config.toml
n_layer = 12
d_model = 192
n_head = 3
n_kv_head = 1
head_dim = 64
d_mlp = 512
vocab_size = 2048
activation = "swiglu"
norm = "rmsnorm"
norm_place = "pre"
norm_eps = 1e-05
positions = "rope"
rope_base = 10000.0
rope_fraction = 1.0
qk_norm = false
attn_scale = 0.125
bias = "qkv"
tie_embeddings = true
parallel_block = false
init = "normal"
init_std_qkv = 0.0361
init_std_o = 0.0361
init_std_up = 0.0361
init_std_down = 0.0
init_mimetic = 0.5
optimizer = "muon_variant"
lr = 0.0073
lr_mult_o = 0.986
beta1 = 0.9
lr_head = 0.00914
warmup_steps = 200
schedule = "wsd"
decay_fraction = 1.0
decay_shape = "linear"
final_lr_fraction = 0.0
batch_tokens = 16384
seq_len = 1024
doc_mask = false
train_tokens = 111200000
steps = 6788
dataset = "wikipedia_en"
MLP neurons of a small language model. Each row is named by its layer, matrix (gate and up: input weights) and neuron, and shows model dimensions 48-175. Each number is 128 + 32 x the weight over its row's rms, rounded and kept within 0 to 255. Numbers have three digits each. A neuron's up and down rows have the sign that makes its largest values positive.
After each neuron's rows, "fires after" lists the tokens most often just before its 100 highest values on Wikipedia text that the model never trained on.

L4.gate385:131119212155143129087108136079139148142102123062124147149153135139126144115095128138125075130106125132060148084146140169061127170119126136122073120170132112196150156113100129101195044079143130107140124131158061163126105194068148162093105141149124065130081155137142103099090127130130134142183157201177167134100081203096201130106115102123173152163138090096105109077112099131147109119116
L4.up385:144143148133154140124159143099091106141117149136096096124106145133163116150109128116092198124089163101139110155078098083083092167131124131162075171151195130088132113088105123150110082093122103144170126155151129133157148073133118134148131124135084091133148215132128117157089111158126122156111104158118173094133108105171130120174169161157169139116126164095163175163231144177061135079140
fires after: "la", "ti", " Ra", "ra", "ri", "ro"

L4.gate162:136152067182108140140096119098120110090066075086151167137147137041127125112138175134226113106110119169083137115087101138087187155158106155088098168094097104104161125077133144144144150130091082090104060104130115117114151124069158114160140126127130139108181123130077088173124153043077120209164100073171077152124099101096106152095143163094158136131099138118141166189080064123138138104070
L4.up162:093142152145128085138109103178148147104085065173110140168110140153119138157121185133125178185138131145186091145157100122078148159145092130131126140138149094105090170104159179126160095124058188153126138098092079102136127142092137137094173126086099117162109096124110074087125129143090083185215115125095136124154073168094035102149095127096158130109114131156147151156138128109134147109110
fires after: " con", " in", " with", " include", "A"

L4.gate236:080123148121154127157124102186129108152148136090117093133090109180155163088132124131108080132102151106146164081097132126080128184081097178156133140123102145161106147144095140167143135165167102127187143102087113085100135116176079119081177114073141080089095107088144126134135113124117119140145122156074135075126100148132156131123149065136098064137175090068113095178102192084118068095136
L4.up236:124098138175131144071130111137170115123182130161174093131135134138130101126165126122148136100175209152167120110080141143127099104152174083170136120132136105160169144133177145135146124090096178097176139152072127132088090094180105066142193162129127157173097160091168125128138109170132128125159133121121144135178154129221196096181152050148125140117152159102163141176152085124130069150116
fires after: " comp", " Comp", "gre", "s", "al", " As"

L5.gate310:113132122162089113134108137141090107184159133151108191147095098155183079118099038132118152151119145136136151126097185127111134103136081090163166097157118107105148102119201161100152108117146178081091136112163095115119140160136112094111118101112095119158106141140166135181157168128085134172120177168125172123103103163107106108095084168102165116123118115108124141164102147132173097095128
L5.up310:114105111152152158200114146192117169111183138109107165097109058158156088120077103126140168116138071091145132100117101092111150170115108151137124131082163112176183081050119112164157177123120098138090126150103082171158087137178111170135119122102121141128111169155129127153145155072137165133151143086117118096187116145170116165161101077107131114093125129128122137093130175124122145186133
fires after: " la", " ma", " Mi", " Ma", "ra", " ch"

L7.gate116:185136133116183132122093096124131112118143097132154094046100083150101081034119146168132169095104076077107197104121102180112143126158137118107101108116116142151190158119125152095120167122098117122121142166183089120160175140155100117183119149174188113128170117149141063187128162110136146134153149122096160063137105126086121123109090129144094112159077129114151128126139182085162081098070
L7.up116:141107128093126138134135142167129095180121102148144170131139118132120114078194167191108114204136110111091120081130117176172043119146133130100074130096117120103115099078154121163127158116153112148099145087137178151162143146178123142141119110169173082138094163183198187154198146080161202075098126133113132137144076147159146105158088176120109157114060068113152070117137148084131044078158
fires after: ":", " Ma", "°", " ma", " Mi", "+"

L4.gate437:122122132140095124062071165132138126106099147161103171088148142135138166146126068181099158106081164144135148114147118165159090074143140134072162067084151094107127100165131103101146131091069139107152100157153176061155161209149154150140138050118087164082163107174145106148149119148089092051061117150160096073136150140161088111107171188116125103098148158176133117096156159172060116065123
L4.up437:163125127196090107099128115146122103144103181189052122077150146165131086158100102178119111098138122154113100175104143195202116098164137134074184125140102108094155171133131042101158173155048077174119147179099124157110121177154073125121115105067144060129140140119113107113104127144068062139136179141115083135152097157133118109185149153135125149152128161193127127166190120131114079128119
fires after: ".", "\n", ",", " the", " and", " st"

L3.gate348:092069088091133147072133137131125158086105112229116105128164142128166093092085127136091154077159096090160147145105130124128082162139125180100094129116136120093126135052129126129078134150061114098126144103131121072124118125184175150167133149137072124102092172096076151126178065117108117153110125078109087119127110129129137117131176199129190143191160110161109121178064135092123101139067
L3.up348:114078046159147079095169154137156143114100087169125124113067119086168103110124124122145210146068141093089116190184113130136095180178142140144113069142156177117098166132085120154089133114073151115108179131117085101144099149152130164173164154147141072091183106165093162137105103130117122138118116116165124070073066108147161149141102126087086161147141159088122147127080125118211188090110
fires after: "c", "z", "e", "mp", "f", "o"

L3.gate466:157119083171107164145120143102126123127223079090080118140106129150180105167081132156135118131122074091136081148141130148101170116105094121092137134140097096189147178089091135075192114081103109088156134091139060198155152179161119082148123131130134151125115129144120074189121128143071087152147149210123132093156133115126231147105092148155144140133101110098176167127136137068126110123112
L3.up466:133146150123143148135122095104142122138114113094065179138165149112148119119118150139122098154138082073152102124133110115096130158188110109187163160113147089173115059139101137114147126091176169119096125118088089197159129121130132137158162143122130115130071193105087138122120105112148150150127173199087111177186140198133131146082143079161079133142104127134154143108138111056146125170093
fires after: "ra", " do", " de", "cu", " Ra", " Na"

L4.gate476:149130121113138146144131085187095065102134104134121092111071173181157103130099135168138096147117157131110114115192157091134131109177140080128119077204056089105115105089163106132070126149129166160042186213118143122124093122133113124113123181191124094123117140132149172082088145105144145138105125128142152151102105095158151159113044072118073141103137121155131118163144164102142131118113
L4.up476:156174140166107108089111101109081134198114104118129162120137146135134187145135112106077075162123138110130059106115125100124169079154201144083159084132124140134100152191124107126136162201109124137143084166113068140127126120133144134153126098120111129121151116149179126087156084193194117149085123132193155116146116047080099167157173099186143151113154084062122135139095121185152154194135
fires after: " M", " Ch", " X", " Qu", " Bu", "Q"

L7.gate506:107131143092189134132109120110094079154095137147110112040139159154101127138123097090119134121118151080132133112087176128116114110053128165140118196154111175117199106109130176140160139135103141113157131114174164114066058136116177147107168162093137155122151097157121144106157123129106091145193108235153145120107116086157087157063178104143162140153144124133107132075115155158049096148117
L7.up506:141084138129154166140118132163164094197161090113065093084063138136087156132099106150102177106111099041140128158130105104165106084125155139132205103132143084133142160173097113124130195122098080121146194128086186124072166160130131126111184165136141179113139120140161142152129112088144138146123184149101061115164122117167153120146131110115074122123109103138133105149093132126075128134157
fires after: " ", "im", " p", "s", " h"

L5.gate275:074120117085093134144152095076178095173139144131109115156123150140113140133150156134127145172134142110102134125117136150121189151088171141144157092138144100150074129113095114144142076160086124059155148175072160163184170114175122106124060180144133204157162109101128101099089129178116146174184094114099151124122095156112159127119149076168145103119139116135118176085152105101093110142135
L5.up275:106174150106097106147135110132129082154142183121094167103172163152137102109180155156107106074097082200126130100116151146211100148119146063135127112127096109139096114107199093142136084081075126123149151112121073136148120132115123098142095194113106110135193140120173083175123087126167125125152110255119074114171070179147109171093108086180130083100141159117081110095160104141127194145126
fires after: " ", "/", "us", "o", "{"

L6.gate408:154126125153105104111132153092115125155152112115091137085160079150092201146204097110101120156101190144156138142161117137169125077150103182189132117115112139180103175181128108117159101164153178142086111119074109081159154112105078174135180107123152140160088143151107116113086157125097090162193103109144089173186142174148180147119141109118101144120136137098116143152130092105120198129171
L6.up408:139198134128130075166183165114118128127162105141106093118158114139079093103151128090132171055101131118101142152157147145110088088151124077147110140114132128172063116131145100118176106102173108187097145083109148165110117140202111140080153130077118132129069089135190100113108195133181071120125119207094136106120161145143176177109161157152188147137157162131131120121130087106149138140070
fires after: "s", "ur", "ach", "d", "n", " part"

L6.gate47:159104131121108122212119129118132135141081117136141067099069063117186145171175125113137113145160047176138112130108089126168095109072138177143100137106161108160150150179140144068135089144156136117146064102123195071158084100139105145144090155138119073098156143103152136142118120099137111053107158141092089175146175102128125150134080095103172120120123178153120062080122120146134170130139
L6.up47:146103128115121143153130135140128109075144094189119140111130079121104073088129096109099175118142111164123133096145151114110154131087150103115116139162178179126195126109207155117144158185141185190114091099118072122104046119119142150124117137106212152118185101182146172126184137164202085121129080162070138117125110149123111143077150166140104127096158113088121100119125090103101100147079
fires after: " ch", " Ch", " vi", " Vi", "s", "er"

L4.gate267:118095118172144068142106126107131153128119123162148116168117115148187149118085113122136134161146118078081199095086197195144147176129090086155162177126117122146118124096112126124087125161158197124124124107048086066113116163130110114176093162125206125113145096089104152127106155105158128114120067187080119175114175092132124127132184107185128041115179119130144144114152135102218162123075
L4.up267:193074110109140116119162165142142114144176170149121148125152145124122122106167144065127153130084093175070104151111155139155112111160180106073099172131157115154085062099116153197169165165142127137147145163098196128155109104175147161111142124092084093130119102124071104093085135164141064126111150107121142147073120143145147188089184156131164146163180102188134115144129113152115157102145
fires after: "ur", " m", " g", "d", "iv"

L6.gate460:104131151153153139135182159070138110159074143111115157093171154077163112100104153063177134135066140109077099107155120168189160164131128122110139085070142128155148120154077165112094148100102123160090070129150087143113099119102135099077129056148121124133163095123086131129089177162161136137117153164132177155121104149180158150166138116100195143121169079129154148048126179086178151158139
L6.up460:105081121135097123098149141155138134123114107105162137151155116178068134133129152085168111108175080129127116109104123105135170109072125194106061159129149140158187104164142171110106098124116102066116136144175159140104073143111159136126056114092164125092188109141151144125181056191146072142077114121167085166139130139074123128192110120136146167145151113177168119137085101128191167135115
fires after: ".", "all", "s", "n", "er", " Mc"

L5.gate341:134090082133098152133126128082137180101105087125124107146139135141166146082143106083112161089108153175139220141103149145096128175142151123140120194167158139174155151158157088139143112135144106133107170148133151164107143096153146131067176107092127102124170095171187129068029131120151125106178131143102202099187114148152100118125167140118157115112072118110162135133145066113093157146149
L5.up341:055095104101120121153068164137134140150115149077127175098100148088142120109110167146123108148141104155134163108149157128117092114150065154183157128154134127099145130081156115130104146162127094151111128077122231156120128082154163163174161111157144161105179111083104148107121131098155125143183151127132022173137195131109081117134107150178097131096119157110115121086121114170098112149114
fires after: "\n"

L7.gate133:153076103169168106116128158081104105122194090134106126168065124129076115115192153133107180178138124137133082158168164113106143063141169103138100155141121125116104170106143152086155121177162221124102113179061168119089143152118125158160142107172147163117126131091100099119147135152142111126083107139156091173115097134050141115112154158114133132134149135151111125162117133183126149053148
L7.up133:128114189068139162141123137162105157104160137179085119139118118124137102114155149111084109100121123156125154118135145165113108086127110180088083202136141128146153108181174106145211160153197127090077127152171185109134126070091145163150030169160128128163075165126111129108103154138136149174093122068112133191113121160123148125161086132090118084115095097083201150127121113077109171156120
fires after: " p", "p", "ur", "app"

L3.gate160:108126151109135125121133189100074153132117122130153117087144066070215153129086176134089112136136131074115118158136157158142108159131173116136168086153091148144123193144077135148146080117144102162141101162150149168118096088156136176148116084190159105112165151166148076135143147142103083160075129154100173140127116162113114101128130148103105155115115077174122078112212163116156140112156
L3.up160:155102166137062119161121165110145121077099147104100092144114141129117136133175076121159144119106171117152147154153100151110126148151160155074067098149128137126113131140102132143109115084092077078119142178144155078119125097120098143186085074096151119180149138103128152137121156108120116188084146131091111106144128166145102185075086124083154195098101139076119109102111141191107130078118
fires after: " ex", " Cor", " de", " dis", "in", " su"

L4.gate103:137185124154180082182095154122102088090144137142159128091115127154138127150125172146110128070168110180139111199112077154086121173116140145079179126146120081083124132160119132131085134178185177147076194112125141108181102131165085151103183175118201126102130142129166153082145122093023122179068119118097074120129153137158101143165169171146097095121103091136117132151091137079112162150165
L4.up103:167126073169116037151104113094088136059114112113047199073088170129167146137095091120098123117124145173090191125138138081169110147116142183105093158069125122121130156145141153171117094139090116160131119070090168158167108120134082134139185212132171108140098127151121164124150174191109101156096145111146104103123105124105108139186133102139119069157108102124119101182149097100165068151110
fires after: "ch", "e", "c", "ne", " so", "ter"

L4.gate206:151181109130097108087120088115187098137093104137129120104126129087192140066171121132170109144149166119138139103133180120097167095148078187062111132147167046119172146140099175159093111165083102085151098156138180122188144137143108175146189111096112105061146119151069177113129114090063100134077110123173138170148180123142141161145118078177077140123112107177117099137113102156156123098112
L4.up206:113154096164158091040226098165132144137088094153138146146105094168119158141148139086140096098097122081154152098085113102113134148121107113153175151155141117102133136166105118128089081109103084128168095148092179166133100099118138120146133139126144161117166107079175131126165081106114147136097097111222113079149142089137098130118129145092129060130117107169097120141134133181150149155153
fires after: " in", "In", "ug"

L7.gate480:069080111176118100158212191119144137091170116047122094090170146107138099140104165132155113132150101106136130098174081177087114170133126130090096135134193084181173103150123150133120098131106149169091123137111139070093122166112054150136113109205166172147110093111128146106192139119142100124125095168147112123170178137123099133165194106105120063130062183149138110169162133164112189084156
L7.up480:066119088140100075139137106134183124086120137123159129116057171147145132158141120131119119152132093155109093122083101121143135121075099124129081107126138147162065122195144157085130107134151137095151116111150141135108078192170138119127143142163163148116148116094156113175127088123175146130156171107070094132123137096062160087137078159143100112046175114187120159097219104135183108081154
fires after: " p", " inter", "ur", " comp", " co", " dis"

L4.gate434:109153135101109078135124157097123080179092131153111132117123075117141167189149125108068129169110106108135134142105104158111180176116151105125123125199141122156113115119134099093133077150074123135132111152146160092133178150134078081136161190092081118072133112102120150126102153132109061089116137120182134091150071090106076129129127104125149049171093144088112144146097115123134154112129
L4.up434:063233132135109149112082117155144171192101199130162104164160192145130147104117112108147142156056135134147129080116147140144180105151107072125139139135114140118155191096122098121132143165119119153134107108171091103136181171123126117122159056117092136118171143109139185133081159114160102166121139104117131141107129126166143101152113138139086083122133111202113161111139134133136117110180
fires after: ".", "In", ",", " In"

L5.gate234:099133161151130205126142099139113107093069098128085130059156118126160144156112157122122168051190197117134176092082151116038097145092175118113144159154126140130122134159142129157096146096099157146108126148137119163172118082167158177119115126096176151121125115147160173117112153118149081066139048143144099201116164140095148173119101142098062119098180134171135116117110120103143087138102
L5.up234:131167134145107165084162136093121147134096140095127200169121168097119125159134143156161165090113147092138101129056116152063104096128100143127145162125037089104168152176102104145089137094101171130165093135105138113156209134148066180129105152105149153068133160152181166112105109113136115109140121105169149212168153170148142183135106106124103146129155183103112089122118132120078180163154
fires after: " ", "s", " f", ".", " so"

L3.gate17:187141113176069121196141158182094207134144139145092127122149121093058073105070164139107101195126113167140080142134114093146093115130055167150158081139145119126113122131184143124146122108083102128150135098118179150101132112138114106051126189118090153195102114137141182142142164156123136123143114139106184077095111135173124074082152067160113074105149125138145132097122120148108128097142
L3.up17:155163160135093053125109137159112134155102104104115088096134123131125154186142103156129123097117124091118146105151115156132150149068095152099172113092120195135134119158122125092167074167058149132115219090142075097096133123125149143095162128151109129103158118153162137090102171126141160187074177112117131055142104121133119124129138094139128165102087097127160155184131154079129130172152
fires after: " f", " b", "n", "pr", " do"

L3.gate509:126162117079143176152108092160113132130118123171087139112132121141169147116134191069134067137155145134146119082187055089152113138146084113126115123138069158083177190106138129140129141120107099163123146150105066128119141136095147114086125128096154160064149204167091114115126159137103123160114089139153136119160125143200154138179179184177140103127168132120161092154205167124114180095200
L3.up509:153151053150140136126157152038104152138078093147097127106159151103070177148142130130210116104107140115125195132121069126147069068125131103117094022120145132131157132116150080090109100065112152130144059072139094103099143101086166147160144171110114140071165160140119129128161112124171114101132150151168112128118142098166207188108153109127147139131121177112136145129185151123113144147140
fires after: "er", " University", " County", "ity", "re"

L4.gate195:053099143157221105131157156152164108136164104122104118178111122077138091145100123133130128143122137088103149123152120148163115138069183096164167128147132145143125107111081140143105091091158144162139077164126126176087160113124084107126148082134172078118079094137138163095146129154141123155114097062152180113160072086122082091157174157120153095134123143110152183144148155124137189182120
L4.up195:109124117103160089157132134206132166160159160104115086143127101084197073158192102106159161101118119104130087198182133153157104198181163166138111078161093084130168133116140137125138147145151073180128103169137151063115106097153155087114148140116098171113103133158193124097093106112123141117056141128167136108163161096113116160107083117171137157100148134128081185131152112212168168100124
fires after: " D", " Ad", " Da", "er", "ad", " |"

L6.gate202:095115130093117139118129135144144106134138091168148176045146102136154127169141108174217137057092082123130101133117100093113127072115113112084154132141158169130194108178125124106137145149139085191096176109076060161137136117130158171138152119048100095133126147203164135159177152086132118122136130102140174070080116131129146155158079141121123165078108131186083161132135189158162072102184
L6.up202:116131079083145141117123138155147142112111114146177110151142135141190090083115148136102101157135097129127078162103046151125125165119161129108184122105112161175179091119162094081101151151115121091117131120124100151145102127149156154050066175081094129155117171143179126107191150133132167098169165123105150110107147101155097113165044100140089070149174114124124167124145114148115147096110
fires after: ",", " ma", " Ma", " b"

L6.gate66:076146085121165189093103155164089143124189142156117165076153099069117179179071093169106112159090114077114078133152170131137097132088107154118135152080146115108072137136111109190129114152152132128162122075105099098120124096138152150112129168179105099136103166122192193107169110122106175180110177127098134102108147133079135062142153173151119149114163076110113107146113117162165067138117
L6.up66:152179132121181164158082170125157182115101134144122094092157107092165177141087142086078121138128139129174050120140129149139141144140060096103103136129134103097113180007154142126122145173115148196159156159072124158203084111111090166104098183098126136097101075145105115149095159107122167160148142086121091129131165140111142180141122131099123062076197159125125143099161154132148162176132
fires after: " is", " |", "\n", " was", " a", "|"

L4.gate168:058081113129123145140136183094155085165107114112119160112122084120102117115150142090107195150137158155152164121144114101097105178127132114141105174160106102194118055123164205086145144160092124181131123082122156196144138092127097051175133150128125066093167106149186113121159149105086132158122099128137233189124105119127079167139102121097166112144133127139080084123138094221142121076134
L4.up168:139155105163068132111108171101141104120131089126133156059127146107126168099176127117040144169101133097129107194088096144200134101110098160111185189109104137105098061168104096163159076113125153090059130162082186164085113174149133143144129119116076139103124119142083145126102142171120142164183110083172141212135107195135165127095115111085138097136140105147109116135147139088077157154135
fires after: "s", " re", "im", "p", "er"

L6.gate163:158168108102095161100181190156164088080180102148109179061124087110113098090139133141106120140123136089142127136131119164093120196126119165096169152116096152149134080097139133102139122113104141187119129122147157090170153070189156110087143070167129066105190128141163120162142090143081087124158116178133081096100110129071144135154150113186163109135131182131146107128186131105179071060135
L6.up163:110129138147128133146151167166079143107134140147095158118123094117168149134088072151146040168120084132092157156159116168123137110104146128105098108133148081157130161119196130093197132155173139136138163124158144115089131113132159119126186132077121107182097134101167147118092151130160178134153129111144048145148101059086116147100108141155134129078111099139180053098120100103137134074103
fires after: " T", " p", " f", " part", "ri", "ur"

L6.gate342:129118138099200143123119115113125161117148146153088082150105101226139085122116142115149164130159180152140163165132109100135082117141167153045126052125126097157173181126139159132122160138126048056159183140082184137122145111131143133152145135173108078139128099146182188105128069124122085110149070180136163137104073052128103138099118115111084114096066129128166088088113135115161105102097
L6.up342:153124128162099095136132122100111179167091088164128123118135096138150080111113111109119131083092246087122140130085161178151122157080131115151088203102124142160099093154177091097134220117096086141136121164101111089136130173134164098161153185148090155162150137170191120150131143151128169094093110123142117080119102134155069173120122124117122179124066074098141140170077150063149186089145
fires after: "°", "′", ":", "17", " 1"

L5.gate144:172132171093114136123164165155105071150156114153140135139124083089154131145122211164086158137165144160175157126133140177133102065169122101169154121169149118175061150130126150110073166156178183085153127176077142144142103105139106126125113124134135183103122123112148102124142177149125118133106142149126116192088076073130140134209133135079112102129183117099106138103158109140082146063146
L5.up144:150141172162104101156162162158177121161140113156150134129117077193098128157194184136176140154206166141099093118084117123164167064178140103107159144203115095112109150097151136069080097171135097110137188091169147093152126139146165096109176122091153169103128134098140165095089134145117102126126173136182181108168106138208110141119126066069110105192137121172163166126134113126132068194111
fires after: "s", "al", "th", "t", "lic"

L3.gate219:140144183080030110090093166108138116088095131121122140197125148067155184094141118084091112115165114098139115087117137100129145155134152114089095080141098132080118162129099151068189072178119108217153143161124131152128138095118136124155190159124112133141102097114163136110154152113106135149180126119146082106120182111185135116185123192147095070123152091126172163077144141103143216180143
L3.up219:075152115163088092146074118094118108137130114164165161141099122068144105177141126087108086144098155072151142054115085145151092165130127115157130086124127132104109127116114166133108036178125106146185107129116097163168087122128131097104094167111136092097079064104136132126078135136129114091109107108155058091115118060167141127149148114146097132105140178155165102104084089052127162073151
fires after: " |", " be", "z", " 4"

L4.gate447:137179148127158135162111110152091193185173159145104149160105142084122128155093120157137137111071111163122184109069162115142089125149137125152114143137137095112111146142144134083158138190129132119112090124147156104084152121120073073195139117134078150128186135143139171115140090128148151151094175208112102143174054143105149164093147154153105160086083062173102101155142119081089127073140
L4.up447:096129136096124149130121175140090127069074129096158189093169176095146172111088142142084167073142161104102102173114110127138114111084161080136124147124109154090115096134158108129137146133111197115105073127118163127156147153102112119158124140131079133078147162158104115110190097119095217117156177144150080146100111130097115091118179063107128100067118117105156195159161171076170160122106
fires after: "|", "-", " T", " |", "P"

L3.gate12:140129130121061135063118170099093147100120095106131031070150138089155060131108061142136109081143077126136141136109169159172107155124115153068190113109156119150117150094152152149105119168080135168129106137122148177099177176104111167132146095067060085084161174129122125140057145157127108107169076098136081129133134167137110079089085118168114096166112127174121122151079161157138122121143
L3.up12:087133119108106166141129107095106145122124083135136137101123139139157164164160140152181165138135094108114186113222160128074076150113131206160147134084157135117147106099155135131129105122153160123172085103129113157128120176080073101182130105093046153178141099179146124140123089095094119184095129100128142118178124125120125096109079130160150104109105148123154121100058048160090103123144
fires after: " in", " In", "f", "mit", " F"

L4.gate263:156121107094145152105118105109145065074096116104146037127151122102123142105099161147113099133100129120130119115169122128195134160153185111177151149110130146135136166131165162119142154102161139116109097073065162130141108091103173112121112142111164116109162105158106128097103099147109180071118173125056148161095235124180168069114142150128133098130162168069162113143077165100128129137165
L4.up263:125096200084144121123160078105065144249132201092119207144070100106144106174126118135131190140140149161171132170110115069128074075108107191118106137136172089155170116085085099110139081155132156087114158112123115168141084171153121131111097145157192124095101122154214074154082121099115093154130136142095105124116100164127116135091136139117092124103152119143085155159119149199163158102113
fires after: "g", "y", "gh", "n", "el"

L3.gate20:065061161095102093160132175164144090113170137136105123100139148072101089104180115121092108116169141075113202118094134102083133144167137184143198155116098144083049137150068092139188179176127141171132077142126111136135105106170113128134126054096114127131162113132080105093169146098071111082099096098123148132096131128142139101154121079048163174145100168122148132088079106084159133124195
L3.up20:084127115144157171145120144187125182122182122107060093129147159149084162081160163127170165116118093173113117127158163127138109120163082155129133174092123154111144153120105102108116120138126112129164081143089079093138156169175100080112194135113078102176105097144226161196139139084150106099132086088146159123137104105185068123126094123118072130134092133132152138105119112028154149179160
fires after: "B", "S", "L", "im", "k"

L3.gate103:137141196126138176182187187150112097156118098204113108126154228175164105131142101133207140103154171132129165084091135165142145115164138147090072104094098136132086167089156131136113140160147182153201169088138090141169149142155168144134124133150121133111142144113090128111121172124161171160163108109121110100123088130143179127192078139100163156141106192143133127138138133144122208144115
L3.up103:148112080133097114135135130163113091144172092129132095077102160102121195157153080117156063120084174095116143106093087087114116165158112135119176119118136157107170137195110149094124114129134179120124110114189071148158102091086083163151125044120098139156164152148135133124096082149130069123116105148105112135179098082168152145133170153093141148113154145188182145136108151152140155043108
fires after: "s", "er", "re", "po", "la", "amp"

L3.gate255:091071141165156145140165144069090106104120152138076131141115143104110118111093072125162115133142160190126073153167073132138163134132140156109140087132150128131106101155123078124083079146062162091037147045121152113135145150142120131144147178084195105139141076166087092110103148143144117170124166080080063105129124134101114131148073147133168076124086074110111141155153098146145176167158
L3.up255:115170131164107095175128131095123124101089133078119073127177196109088187084143115141137097134115135125182101107108122155137101084100186151131144100121124082129088090147135112151089144135092164103064145098091105084148165079177178120083166154140137162139171108135072138147120146103163103156073135085143117000166092187108191109148125162110121116100167072173072114115150097109129117098130
fires after: "st", "le", " no", "lo", " You", " st"

L5.gate243:093086125066157106129155192166160117080142069138096117136150088057125095144153141123125121138144090180137179157050119130087079151141069081137115172208120124156101136120120132112145094109099159132118150121092199149090130093131148074099127077138068157139143088127146072141150155122111075067147127144104159083139102158148121157152194112135087134147175170106122112138120130133100185083090
L5.up243:084121210130116108107144149170167132085116112114056102160169138114131100124140090148086137174122113140141083108114158106104086151120113174156111171112118115163136082115107114148111130137059161029153108099109141200155111083140133127155159126135120153083070076095108113121153190095133083150167118171164091090117111081130124109183149128146163092078101145040115112175131135068134155136169
fires after: "s", "er", "n", "ur", "con", "ad"

L7.gate310:120200157118155092163136154086118113170171068083074135145141110134094147121147165103160128152113111187104094142135169109075049069141107101065087096111125165154097225174121200115108137153157162157126177136101142118086130142106150134145143141128104114124140126066126140093100088105095082132132130072164077170145040124140180116161113095146148088122177150163174097127135127149198106071115
L7.up310:108131125095153124144196164162128129124105048129141132145111108143093124126136171077103162110134075088174166132104127151123089118155101049079113135169137113178068140145098115090092171088128119133182116077134156151130092092145158159086073109151112131099138110125148114127115077166109095126147153142086117066181126142056133190166124134188099108106128144126136150075110100117076130155132
fires after: "s", " comp", "ur", "app", "es"

L3.gate310:142083185163120177065111113117136087075091119148115160102174130140181144129152124128061113140106125108116070139125123096112114119111123108126082118128139094117124155182142141106153135148121164117144105137106208190167140123176144061179059172168087102084162101155141145112122113147113079148145180154177172145164134142103119130130190103159168128102139092114158090102155059118161168157088
L3.up310:131098101113159098102178147127127170087113123170141089135169090130165149171116119138138193127085098133110161172158136100090071126154140142153118152142119166084046125127112067154151077107071145102098111095080141078123113064127178120114093084070137140214150113165141160139162125146108133098179139122079076095087129117214106164123143088146131169166156166095095078101124148130119140123092
fires after: " d", "ar", "lan", " a", " ", " U"

L5.gate433:188164145106152135101062156068163132145160159079072054101121169095140138079107141114087121099107120192122143078103111103096076081191151157164106120160179133140098149162141142072099107099122136117140123167104154132118140125159144117096142132081107127097090098224095121109128135098181137157148059132106144121126141156134158097106138166126090105104113125176128087063169090072109133085183
L5.up433:153187145141110069078107113110187106092139174067127161071108147114135144160155182185121145170130144143141105088168102169192116075150093130140076117154125137117098134134117112079179080051104102115176149090103140098110146109149139124123171151123137111149144125071145144162147140125110167129199165110162069133137163123123058101148177100087083102155180131081064082154128102171140186096090
fires after: "er", "\n", "ot", "au", "air", "ut"

L4.gate325:086113151116134163109125183123128086112110126079139110057111172098145033102142096125091100112167127160096122132137150089119109121167090107085060127115162081099191101159119108109174152201156161114050117171146101130113143114189107163081100123142138132195150114064146150084129143132109109084114114118124107102187182174124114095106139105149102126192061165083134107116092060166119121084158
L4.up325:131140149172114134123172099169139169126114128111160108043117072155093054146119081082120089121108135160142090085072132142124104096098076145105132120108131130156167126124140100088121082212148201185134135156138112124141137054135114113138107171111174156118143125113156135115140166141104132185116176120041096095078188121107121073113123078146105060139088121089094089087106147144108144139149
fires after: " inter", "ur", " Fa", "ric", "ic", " fa"

L5.gate463:103102141108118142143166192126123133126117125111041163121165105110125161128076164103150118125188093128107125120103136138135168118123150211119158137098143070112120127128131130077146147107232207121144155179089151111108143129107100119122089085178177109104140117107085082094089082172094108154143159132174130184156113076115109157116191084144144046131208120138176100160138107136107117131076
L5.up463:140143074149068101161095112146142137136104113130158125174126152130183114128102128115131070081077181156165154170152142154148117132179130175125223100114124098130146161169167137159148132096131049147111137056165142173076174178132150177102106128149097105113065112167136091137144135155087142094073145143170141060118140090095138139051116113119159121153090078208116181056143108144086175168091
fires after: "ch", "ad", "st", " Con"